Weights of a small transformer language model: MLP 1536 tanh GELU.
MLP neurons of a small language model. Each row is named by its layer, matrix (up: input weights; down: output weights) and neuron, and shows model dimensions 288-383. Each number is 128 + 24 x the weight over its row's rms, rounded and kept within 0 to 255. Numbers have three digits each.
A block is one neuron, or neurons of one layer that tend to fire together. Before each block is what it responds to, as a language model described it from the Wikipedia text at the highest values.

Parenthetical and clause openers
L3.up15:103074161160088153118146133130174125148148126092158153104130100127152157121144098109118109102146107145153115149135166118109123079163144140136107178118090133100144117159138122155136145113099146136129141149147124125133172105142143151154132083165145169133130137166133140082149106135137119142
L3.down15:136106131097157122131123161134119146107089158122167116072155121138084146125160124099142125109128108119108059091165137113165110132153145125125126123163133121133145156138124171113133119097103094105149116156137132128098151131156119154141166111138127134123148161162106114166099161110127165152
L3.up696:103154113117141128161127091164143173153137144121125151123154107135097153149147148132137075110128080129136128107154098108122164137126126137170118108099098112104126090140093152135162106119093104111114091162119118105147111126103118179133152112113121082125154141099103112142117091145105145144
L3.down696:180111136114135086113141130100112097140113132140135107101161162128096097156113123143116161153142127157080115093119164123121110106114103120141158110143180141129150149126111156145137125150136153152146120143126099129120102095130110119170131103137103163119093162167123121125116128086125178078
L3.up1191:119060134128143141111153151128154149131135147163107128134086150098114098139137125112101083135114153112161122130118135157133160179121177100118094133118170126102102101146168105100163111156141138133143162152158099146170157148121140153134136059104115130123131118135093111107132119083122150117
L3.down1191:120149108140124114096144118153163160139093093120191128092153144134123134147144127141102121114130119155126105090124106100107140136115138103171149119116096119112157146104144177132085132154097118105139143141150139144147154132138063110102124085106096141110134147094104127142150087141168141129
L3.up1475:135126134124140124143101160107136148097122158127120118122109138153111132142106105174115120101130205116170111104117164138112137146145154096141166107108119146106118143112090152106150120114126135117114168111130164123112132168147118118150111101113121153120120110134109138141152145113202187114
L3.down1475:165104093119149116114106173140147160115160122077118134129126111123158116109116120093115138112170145142112112082122166136083117124128121151169154126089129104132136096117144129131117109149119165089130137148141142086134139102187160135111134125119140129141188110151107110148131130132117089094

Table header and field names
L5.up945:166136114127140154111111109116143162076166165126131152094113167137089144110131149185137111158095153155156130112074105143150143139051146115123122161122103140162120150145137091150130113163157102118163077124152136154120118117117140096103115153119096122144112108151085148083085158146119146122
L5.down945:129160138127138088124124115091107149152143124138132118101114164180149130160155147133195133190101152118126130123130162112146104135078121142184172155141093134162146119086098159166131106134094086115114090149165097131113134106135136118128160131181139130116157101132121169107125188132122154157

Table header and stat words
L2.up519:141162134107120168147123093114137170127162124149114109164076135123090141169156157152165164083159101123141139087129116148151068152147142159102119154107138099134131155115133126105149114132170141149179164112148139131084121186132108122167116173101170113157131138140075113134142189164134124115
L2.down519:153152093132111170117125107124166120140122146118111131153117135164086100060102142091131153134150114137184132106112104143099154134139188130130132091119178163138120133118102121112149124163101113138184119135129084148106144132152094146146152149130186110135147118135108128135138123140147144104
L2.up1136:155164104082112130110117144148092133166123124104132090111126138144133099115139154115128131116089114119175130141077160165122126115169111166162117167147116166124109153105125124120130145099113103117122184140096106147112103173154116104127124124149122172156114173156106131128170133113107132140
L2.down1136:123169112127100130139095117073124141158141148141141147138169121135129086079148117132137115112128135103117165137205120144163115128134132109132121127159117169113110158122155132179144143151158108113147151132120115169111114132156111096136103158141126083131093133135145122065104115128105156140
L2.up1244:108087162145144140148117142128101133132108125097106138101140133130128143116120100103144115144116129118128125138162086075067140158124146163159162153095164122139127153085124117138176122155141163051136115118101109140074144150128164149101098144122119090139147130173108139118124138127114133125
L2.down1244:105132112132166133135119100116142133134097125097172107140133112117117137137134096124132118119133119118128104142111144116139163180139138121136133130071137094121159092131066156121126146125115162128140098113117098123101112152135145095179135162154104141110156159133121145122094134104172114168
L2.up1499:118097176127091145096103160110170113127099148108153119124145124125115128135080113148130092088096113113164139135173162091137142126148152142111148097109146140144130148119133154108146141125149115112162133115158159153090120109108121103132144143106159082139101157117143094126129116112143149184
L2.down1499:104161134130098124093104123134112071120111115079150119149095076138150090166151085168157114102150132135109146150132122132143115157106124125179130114083142147120163133136151113158114147159101098144126109161103114113146148130114133079096106166174126106149164115123134107111146149129129139119

Table header separators
L5.up276:108104147136111147172163111090120139168132138116156178101145130142110148124136173129114141122122126138155112113129138126129106125084162154103072152156141123115173077090115142123135155141126117102094101120133129121132091104150093160135170118121104077150060143109135130102163101110160139125
L5.down276:135150106114093164112127099143136106111125183103124092151086167132155088133126138083177143107124099142165137128152162102177125128120137171095148107123164136101165149084087094133140143152114154124116124134134127084104174162152154123099129104152113145097153162088142135101123146155117093106

Fixed-phrase connectives
L5.up960:157146111134108138086142111164130120089116128146149098149155113113138110119138091153154166146138128101088146120189118091117124153137133170128138126117119095106110102164132071136155105141121122069122146132129134127116120140118129164129128165132172125109137147128126113122085115122114118128
L5.down960:102172163098133129128144105098141138116139128130107161116105134106157149161093170083098088121139151113128086097095149132123124089127149137102116139125142157112118115123141164059111139144138141148126122136129088113098139120111138137132148119176143134125095092084096184132165152160143140111

Census population nouns
L5.up1307:168098147142114145102161129127135110137110145135133082098135122138110091161135129093108143143135133116138154090122111162125120150109125159125108121105122122137118117130116155175140154110143124118153116147127137082122095128142122053128106143161119105151134116150102154123123140178136119158
L5.down1307:097095142168087108111120120166124119116147146138151115110093090130134116147123115104123085173118112115122197147114154121120137130120131126147116113189123130161091118133141117106165124130101123149134157110093128133105138128110070124155157127157141120136117145071121102118131123117120152139

Temporal phrase completion
L3.up239:129151119158097103105145082130164135122142084112143126075134178124111172137144126116114126082128129141123127179107129088129145125114123137131101146137127129127117101077107112169167082134118141097095133149107143156093133153099138104124156103142140125105127142112158150137151116160078119148
L3.down239:105144115143112093135085147102155127109173117115100129094115121101156169177144157129128110127095130115133133147162125117104143103162092135165109155092097105169140155125095144184122123095103103117137134111103128106140115146145129104157164095088132114097128146106132146115142117136118116135
L3.up535:119062089163117087097134118113152097125107119119166115109103151067161129139123127115152111104112117155136166082114115120100181142127141136147113151122141115127133106129139110138153129119129155112134105130139134113112137165127127135161158115148101125125112095154113139124121132154145108168
L3.down535:126154195122180139131143126125146168081127121124106116091146148163130101148149127166110164112086094122127085149110103093116093137107140124134148080155090139135133105115140151138157115162115114191141125172110149092155109117137122159129142144133087132142133124104136118137144080093108133117
L3.up538:120128133135102112166156119142151075164136099117139131103110120147143157088111128051118140075122138142110132124153095104125157180117138087123109104127154142122095104119151139110105147100131141118160110140127158114106124101157115115137156150159133114145146139135165147140121101107115128155
L3.down538:121146178113114129114130127065105173132121177179120156138126149192124126132091118148135091137171058120185114101143149142134147108115117179150123103165102125152125151141113161150124109113148141130087096111116144116108121127110096116132101150104104140129135136080081113105123140143124154062
L3.up1444:114160071153142170152081088136124188165095105142139116144114120120130166155131156119137114110101143128141151111098117130105143143125076161121103147140119121143128128133106126133144119154093152084130130148184129094152090184176098121107099154103144099090097122138152148152142093088098142155
L3.down1444:108141151095145104117122146140138104103141110065110136124131122136145126118158109110140140098102131082181162155154120120130149162171134117129147086090128172164106136130118126128115102144105177142104130096106111100090087115129129125152128128107115150112166121154136140085151133120098131145

Temporal conjunctions and prepositions
L2.up30:140075147129133138117116155158113152161136139150164148154109141178119146175150160137114139140069112072167133102111178139104150156102149127102129140126091205187138128097122139123136171161130139143192086153176127104157137107120169147128104145102136146095155138145087116108131105141138125144
L2.down30:106145127157098101140112147155131120125135112125095121127135129160142107119129131138140136092102083127094148115141151127072129109118159094093121161127095136123120129138100088112156116117060135147137128085134101054154135100128132153136157112157160146087110097175134120111141089110119136128
L2.up532:116085161151063122095114141091143151157113123110145166123115152132092163164122183110160189134159136158145078085153106116119107116175152110113121109079128134134131125115124137122146109112145139147122059140095148121176137163139121125122129116152161104082112171118111148183137117146101137172
L2.down532:143124138102112158131115136118113124075158119102125065115110124126122131138140079129093158134142137127181136141115168131092117113138104092137151105142134094128156093122112116142131119141124113143109152154149108149110103112149152153149088096112120137154121101152124120076139118124135122148
L2.up839:155164104161114123113104149139091149076132114140117124155095159082176119168098133107126173103112139162154136109143164120094125166122152102148151111115159103123122112118112111140149107174154134140157127131172127133102063141163113090124115091127096126128130118120121189158139115130124099089
L2.down839:109131154104142139142122173119135141100125094059127169126142132128123132135154171143123140153105118190166166133137142142085158116100103124127110114116109150122123156108119135140086121143136051160106134136166082100160111143135116145141103159130125111115128098179104092143120103158105148141
L2.up1269:171079136156122129131135084123147097128103107107155117117121193143123136147119161095169174165123103158166168126127119063118176100124120120127087156108093119157148104135129132122122131120187099075128135121095129104141141134157111099111100171140093093123157137139141106115108094143149096141
L2.down1269:138143095114125127101117140123110127162132169155166080128159138153090114148144176150147152115099071125134137154116111113144094104122131096153152122110138172150120124087108119146144086159133138111123100126127145117106133132191124111133154167147137151148128115128132127154121077145109107138

Year numbers in dates
L3.up382:114126173115142147126147142142130106141110127153115138133158094121102126109118136099153114136138123110128118098130101152107131084092122152076118105114140104098099146095120124165096109092095115141148155119139160121098145105144140136143114108150161150133131119140103184122143162158113172105
L3.down382:106116107087146165153113109128109130122132172114124123091164117133110144140137137120164128158117096128137157101123112109140132130120121159133131105099116130145133154079093140149091108126112148127130127119111130090157095139145101155137153141139137128149145108129088109149116115138147121140
L3.up557:126123164124138115121137115105163088132098116173127117132151104141089140132107099067141114098135159152092119104124081099158122096084094124120115139104164082140106116116136106140102132160085166160110110109147107122115135108123133145133116139135124147125169163174130118177151126128119127153
L3.down557:072134156092148130115166131144088118155106138146128111076187103129148153143106152138101146148093087120166081152160132093141134129140162109124164151148117117159157150104148125152139108116103106158101153096134126069093096117163149168139145125143101125132146144121142130143108061102172144111
L3.up600:182110098147101108143147106136156113121155122128139111144092137160159183110141165130152137157135130130114163148099160118136154132104101140101112121117128138145119152091117116120086110124122114114118083067141167099126133169094129125165113101138105167136146084139122117179154131120120150134
L3.down600:107113135134150115141150105107110170149095104122076141129138117115133169114134104086181094161118094142139138126113080074114164139143101142124122121104135144093126152156111142139184097166166156153094135116158133102139168139137136117135137126118130117098142165132111121139167115105133160152
L3.up985:119157115143123151160089130148063110189143094140131093123129102129103153156107164113132131107083133147140114061130127113122122159125138165158104117078123119135095128136111062131118086121123142124114132147104148138118158121102135133132144086174156117143104128133133183167146122115158118135
L3.down985:090138132123134107104117113105122108082082132120094142135116153162132121130122121135148137106137167137123129112182131114130137099140152113132112146128144103146150160136171135137136134159139097127131128125147134099094100144118145150146112157126126126125151109127109110158137142182099113125

Clause-opening connectives
L5.up1312:090142155122105097093151119124138134135088155171147137114108140158127123151154101114132125099107103146120092131130114078139131131113126101165128162152115134165109071128138131120151132107096153093141113058128130106105147138129100190125141127149091106118147104119136132170098079098082129119
L5.down1312:147125109108139161138148120106099092153115179127135115088150109139085139106099150167159106086106111110112071147156099122163173095162107108131117080120153138109133087128142104156161095129110121118094149147126127086134122129127165142134098120135133127155112155114115134156172095117123144145

Table cell separator after names
L3.up300:124128102148137142089129128169103119145130099113135180076113150152130115150115121177133123144126116116127101144135134127139120121184136123179140125137140154141120118133132130089153110127132089081109133075085170116149122139106137148082131104116130137162119146123130149169154130169114106118
L3.down300:116152117121119152139122151110104078148141130116117128116110167108158125101134104133151132093147163136164100163120110112152117111157121101071150135116150087102124125139110104114130129126117192150093169153117145107115129121120121128124122136129134153120142134112142097124160163154174142130
L3.up543:139096160113124137110133122130119142151159122134122148108113104110097140118141098140176113123179147158140143152141117079129088112113154133158103125128083161122175137123130132075129120139083109087185086135083137111140084123147103138133139158158150122136128123072102149090132154107159151105
L3.down543:139143161115172141153106126112084148095121157140130112140097148149120140101158100126149148145168144109150145134135127131149079112139147146129159177128139133115124151168136112133150166112126140153084124129163130183117131135103099095113089144114146153119138115118118177128183146109164116166
L3.up1086:124094134157105160105139133126121143146118159129124144161108130069141125148127136151158101145099122066134154146095086097104136154124089113156145176092070112146131133080133147127125092116089135133093157158088117071116139129175169135125187131165090169157119154118118135112115136128138115102
L3.down1086:107134133174134145120140134129119149130100110110139159123151119174111129086194118143153143143150127164147087109151104094140102188143145090162135117136164118075097106170122152143105132115133116130099140109144181105135087113107111122122136129106137166149106082107161110063143169142139154139
L3.up1508:134116141186124162101091153093111160135119159124125120065114122121075129143111104143137142161151162120133092176180085115131145153075111136134108141074113090150114121113114130127176127158155133112134157134107177115135141114149139135117157112110108142131156140100120147093144119146152124108
L3.down1508:135105141110150154126133136153114171134089153148142112163131085155132103109119083104147159112141148118155144107131114115151098114115135129145128114158102140069120097116128158125144147112140104156150158110117087131150105154093141143132137124114144148110146147105114159105165139120163160119

Date months and years
L5.up371:187146161089107109123124190105108119129149133075147118130104127118138126083141135139120082175106112113133148122114148143118152183150120161113129114107156096141112127103072124145120140114145142107116121127137131113076121105108162154192108117129085163126124131096101148119093124144105115120
L5.down371:113125168158150104136105116112120093173133136114114086086075112124170134140127098153121128148155131171109146114140107148178120073134118138142151116110133133165142096141127130116085120123148155153147156157155113122174135136128078142112146179157127143115138117158104115135144109082134150126

Stock-phrase continuation words
L3.up188:126136140074132144131134097145105152110112168093127107122123130121099133113159119126100117095151139150157147076161104109151179150166118140095137133161133107154074123117078118138143141131117115110128122099125109088086084111133134128082121106147111147109141095150111158145174131109082101183
L3.down188:110124172114131104093105177141121137116150129141121121111114174116157141109150094130130117170140102171128107124160108130160122142140124156096150118157159127145151132116082136086104086120137096111115119178128107179079139115123116101142105123151122121170130109153116172114191177112117162140
L3.up276:157100123157112146150105119114098137104122139121130129111119122123145126160083161115153100123115117173118105138135086108118093171124126118080094153141158139130143130142088122114156116138140116133179090132132174120128125151138096108144099160162130150121136167112103169116159094100152116101
L3.down276:156115126130108125091144162206119132145159160154123135131122168137158139109105129089129117141144156112129148128121083122121125134163122133096111136136127145084154156152120093119149134109118079137068105102157153113116105114102177145135173132137107159150145137125167154156144094105118092152
L3.up672:127142153108141087155157103138116166105123120119122130125143130155135132167130143122085171107142127118084121084088134114120174142125146132158132177130111119083153130102166146154188127134146127133104105125104125140109130126158147073119138134129095125140100130136157148105139134119100152128
L3.down672:171117120161111124126118101122152155123150128113120159070148157109150160116133132113113083148137175147138132160122114139106119149135121134111100136143131141164145136086127092137089117129097149129111107092129101126093075143144136154167094143097130089137132119137117118103093144158119141137
L3.up1135:141132136121153159081141125161091135111155160124141113143148166126120159133118145150124127143158141129121140128152168126146136122126152119086133114141128140142110112123107127116136099124128123084124150135097144128054108052136163133106186137178112082104111119126111128135152101125135155121
L3.down1135:125126159114108106138112160076160120149129111174110143124164149129121142159110124133108120141119154129115132088139106137147147110154141150143164171168134159132145157101153157124095157099113139102122082135132098104095112095115167151097189164150132120169100125129113155124118110139065128097

Label heads and units
L3.up93:131136190124148153147137127113179113128120110171138145161114130165111138098114133179132127136109169120158099132126132162135096122127096153109132132119136149125138128158113130124181119126131128122121177114093126112165154133141111130122086123141183159137125125154169134120106129097155123117
L3.down93:138143130161133144124100081101060173144114131145170128133131100137176140157095113071156136172150131086155106139110129147124186165131182133151148127137105109110116086135093124126076145108113146117129123124120151095114166147149174103125123129160116129143155130104151174125119143123086133116
L3.up687:082116117098140114111086097121124092132116125135151135093158115095145113144126115126122136165123177135156134117132130095121143153135160151123140155083142110142162115124129139150144142102169198098174111200129089114106139123144129120139106140118136116144083148107143108109157156134131159155
L3.down687:125124141142134119118109108129165106098082113141113170107120156086116113101149124124104123101109145119113109105146170120132147148123140118109133084113118157122159153099122106125154157149130105160165145128177110141056096126182114149120180180130111132132133128127136181190109138128146094111
L3.up718:138149125103124132159092110169127137120122107114105133149139161108108144141106105184102120124126177074135166103105144098142114131114145154149123118135160120142161125136150088129166157076135169115115132157139098099120138086139170129121136141067140097097141134103096155162126152141112134135
L3.down718:132142138103100140105101116093143121132121124129108089118130131136115144159130102129142116099105133125116143126138157158106150092093100123132129076120124127152138080127109154094091133138200127114126152100114144138163134134140163102143115142162180158158144143142144166149107122089096166121
L3.up1070:089140118120150103104161145126160105148166112103133164145134117103089136141131109093113162116101140116142115140127134136107177126137137144150128143128144108104153145150113174123124106128134177086113135153100118150109150154118171117105117184169133123125110103158093152097120129135134124143
L3.down1070:130152172117107122149099129114083152119097137164120086132147167115112121126116118151110130151151149091135120103140087131140149225141130078154107155133162098111133152107171096134131119109095147149115133103083129122127125174113169125108106136118172138107129127057140156123118128119112120189

Clause-linking connectives
L2.up520:138169146126129081172159126212155152114126119158152126091121159121124158125139130088132093149119098166146128123163124132135150144106111192157145111118166137136109102140135101159112134163126145118098126103108129134106125127126108131082121115131095151111137126122162157150122133086116154104
L2.down520:120142114170150142119167091103168142139122115130122138129161147110161118101093122123114093150136133126127092130141115144110126143100183180141139116140138150121181093141143136129111124135113097153110125075178101147153131118129137127125095117095098128163101134125138096113105120151115161153
L2.up704:148098123157147128102154098150147106092144106149131144127112133140158100106109158103122152155131121132136140149154141145118167103154119117134145128113153121122166111101124097116112148134131131106172126116150115145072149139148127105108143135081123152088123136139143101152114106101120134149
L2.down704:160123164113154157157091113157124147130135141103115136120138143115107135117121127185118080132142157137116131111137173131112151121141130142142125171125124114123137099169126140118112120163167115139119144118109157105174124131126115193098121136116138107152170141114134120131115141149090169162
L2.up1145:139107160156128108107118133122169134162152173137172130106119116143108134125162187115122109136106132156115159103099165081104137111127138155078093141133131146127148136120091120121116122157134119140130143131132157133096124162172107109152132149131095132117145122082144124141145102102132177125
L2.down1145:112134150130134115148153093156138109107111078131130131093129124132109138090064117150129116113130102156120183133155127124117166144129126082156117141138078092117123101136125101122130155102122127113126125107120112113130107114123166134072124127105085115120158112124148157130123135140116155129
L2.up1502:157140118133119142080098117142114128161097097142163127099102124151119130129126148126105137109137100172129101143096156143109134146174183137100094094102150095145117153131142159080151084145087118136172148092146150128108180115162172113117133111160185146112122164133142112116107139146138111138
L2.down1502:137114137146125140117150147101141124112081132142157131133109145165142146117149091085149100132102158114120098135138103124117126127159081153190142169160120149139118129139075176153118147130121158111081111133110137135162130128130092197129148134138086186116167191092138127156120174160134157114

Year in dates
L2.up265:089088115138119165128160101093144115130099115121108103064086135142111145159112167094149123117144125130122132109156128088123143163091090107080173133110127111144132157106147129122140094133146125137142153076129178107094154154167181133116131123120140176139128138150163173150110113135104141138
L2.down265:124096147111135068186106162116107132122154133144112131189133129098167134137112133108149154164099099122133088102171116157171129133113130180132133123156103163132108148116101108147143180121176139157142138144130134128142086110111126111184134116127109132100137112100067110134104123079148137106
L2.up621:150125105122110126146144127116132089147139117149117133094123109184152134167079119112114144109153093149129128146135151121114140117118119112122144068132118116127114130111157145130063093110103178114133115143098138124128139122165147088056125089131115131125159123184158181100155120153130135138
L2.down621:073130165144125143153119111102106148097138132118104116103171130111170131132147177144152163142122108137131118110159109142116104102133132141155135147166188149147108160128145126143109163114096130153135123130131151090055120158116085124144157129093123143122110092100115129118117183139151136112
L2.up831:149119133149090105159176099115137107150100121187109170146116071176124104121135153131142107083129165121162182101118181112105150113109086153130111161141130140158133143109110104124062083117134122082121123118121166069112159174142137133128124091140114133124108110125109150143137125112125145180
L2.down831:139096129101149156144138102119114121106064166121148121116097148127166118137163124107144174173091091138159156139149124092146156113114147118102123115161164083136151149150141145157140103153132163098125125144130085085136151119149106121118107167174135168155179149155151140137099085140110165064
L2.up1366:132131157138076110153135156096149143148143118123106175045131106183138123153143138138136115125138148106119139092120151161109156137162117114101103122129074094140131144126097126162130126126096110104139119091125129103110127151091133144164128124106085148113140122146122097167136080139128148105
L2.down1366:124114120168141109131130116132076152115093136179148122142119118137147143109143133134131133104066096155153137097137133086127135101099139142127105140180125126175133158152167124140134122118112141137129154088145099108118121133135096101076122125145085166083113124104089097107091089112096115105

Table first-cell separator
L2.up763:094144091170152143147153127160157129172146106130137113139131180125175158158148102133106133073146091092099143127129158125134151150122074102117147115094116132183141132138114121108158120137087133066100121087094162172115102134140151117131125163091109124118126168141141116123118160131143137097
L2.down763:134098113138138156152102097111133122129179127136158134106133155098142160151171093100168119155139165119151127129132086120179067103122111084138132160102144139097128129129170112118132159110161091148079085121145133129108103114120093106146164118133116127133130147101106119149096170146110095125
L2.up954:124091096160086127135087098118134109162125097179148117126112124106118133167128135128110094113168093115175164150133149098123122126172098109089106104094157103105122093088112139106106128105153124099124146110074128105160136160111162143156147122089150162141118160128136145096147114136113074098
L2.down954:090138179131145076131154126121132134180126088150111124142130133148115155132158089141134126140133149114174116088100119106146120109109123133146124141147142149101144156130139091110115100112108128129107113135100166130176068108147077109145138138113142140102113105078162169114124157151177143082
L2.up1143:117072152180096133106115121090108085136127138111119086119115100135120141152144151116105108155120149106135112120147106093115082168130127113159133143108154135129127126118143107123174124063145148107148122105121101126102152102147154122133180121101125127086128128114112159110117124135149159118
L2.down1143:091103138156149128183165115182160131157172116162185126122119142124136139142092127124114115103120122137149124111091124098091117114143145092084099125112174159109128082142131160116145146108154131103099121094148127144120114120143081143079162134122116171134109134108116153152128125166127082132
L2.up1434:116115105132158116101108112107116163136105146159114106175106123054135129153141114132088114137126136106137140134117119105138144149134132082101123148160132092136110148123122147128120129160155135124107136128081131114115144166098130120124155109101130146147136103105147123154103126121129098124
L2.down1434:106190112119137114111121129096144144144124135155105154152134146131114143097129103140124099117101159161137164141121129119125104126126078103153115101118143136140117138157144163127111135160157141094098134132093136115126106087152113156144115138120138134152113099155105116105133124159162125070

Statistics and coordinate text
L2.up551:130113117143099095192130126142127136121148102143161123134128105108116169129157073114156148094133109130129172096116177083165129142146108123143141151156145129108125139099161155134139167126155131146137113164142096119127117108140114112098123119157095101166142124127139143152171125117115162098
L2.down551:144113137151158134127128115171106161106153150107147099112116132128145109131162159112080103171138161074108129121134130133085139119132081158125137078130141149107137152148118141138157162167096102109123131116097154162094147158102142109079160112121128163092124136086143131150109125099087179108
L2.up861:169129160113124108146099197143137147127129131124138146139144151095098126150107135086160092144152157128163118159121161113073127167103112130166113113095158153144115173125119129139144083141080152105129131134137129109054137106158148154114125157131112129126075102166089126145133156124119132121
L2.down861:129097121124086153129136142156083167140160153120129129102126150168087139169103146128122106130162132106122126154186134098111125173122148153125139108105112128138141164102141129105117132129106142090127109102116114119158086116148103131121161141097117122150144113113146084114159126153133113156
L2.up1332:140112161134103105154135153114148145141113149117162141113109104136082166145141140109138113137107127141143132158157155139164147118142093168158135121142130176189132168095120107133120162179086080116149121157125098117108126137116171087117154136071087124113112124107116117153131089110134148158
L2.down1332:137146151112097116093127130151104114125099132122128133153102109163154129133142140130109122192143112153074120157142113140155098123124173114134118135141142149134119107141145154108136145109116110124108120110121162135106148122101108098118144162132108127105127064151141125094172179135137135098
L2.up1471:118084134129131144070146110093109115096130143104105119122159118116077152097136149116137130172155130111163120103142124095128116142111146145145107130139131117127138129095149117133124161158124139152119128158142110127122119164133125110115125125168141108129148098154131130135137154110125153121
L2.down1471:129090125146113142122152153146129147097080129132139140098079155109133161113105110137122105166103113101129140164145114110110146112129154187127141156145132135144126105113107112144142147123154106102099127072126148129119138107113102128150101137153119111121157131142109126086108126134162121091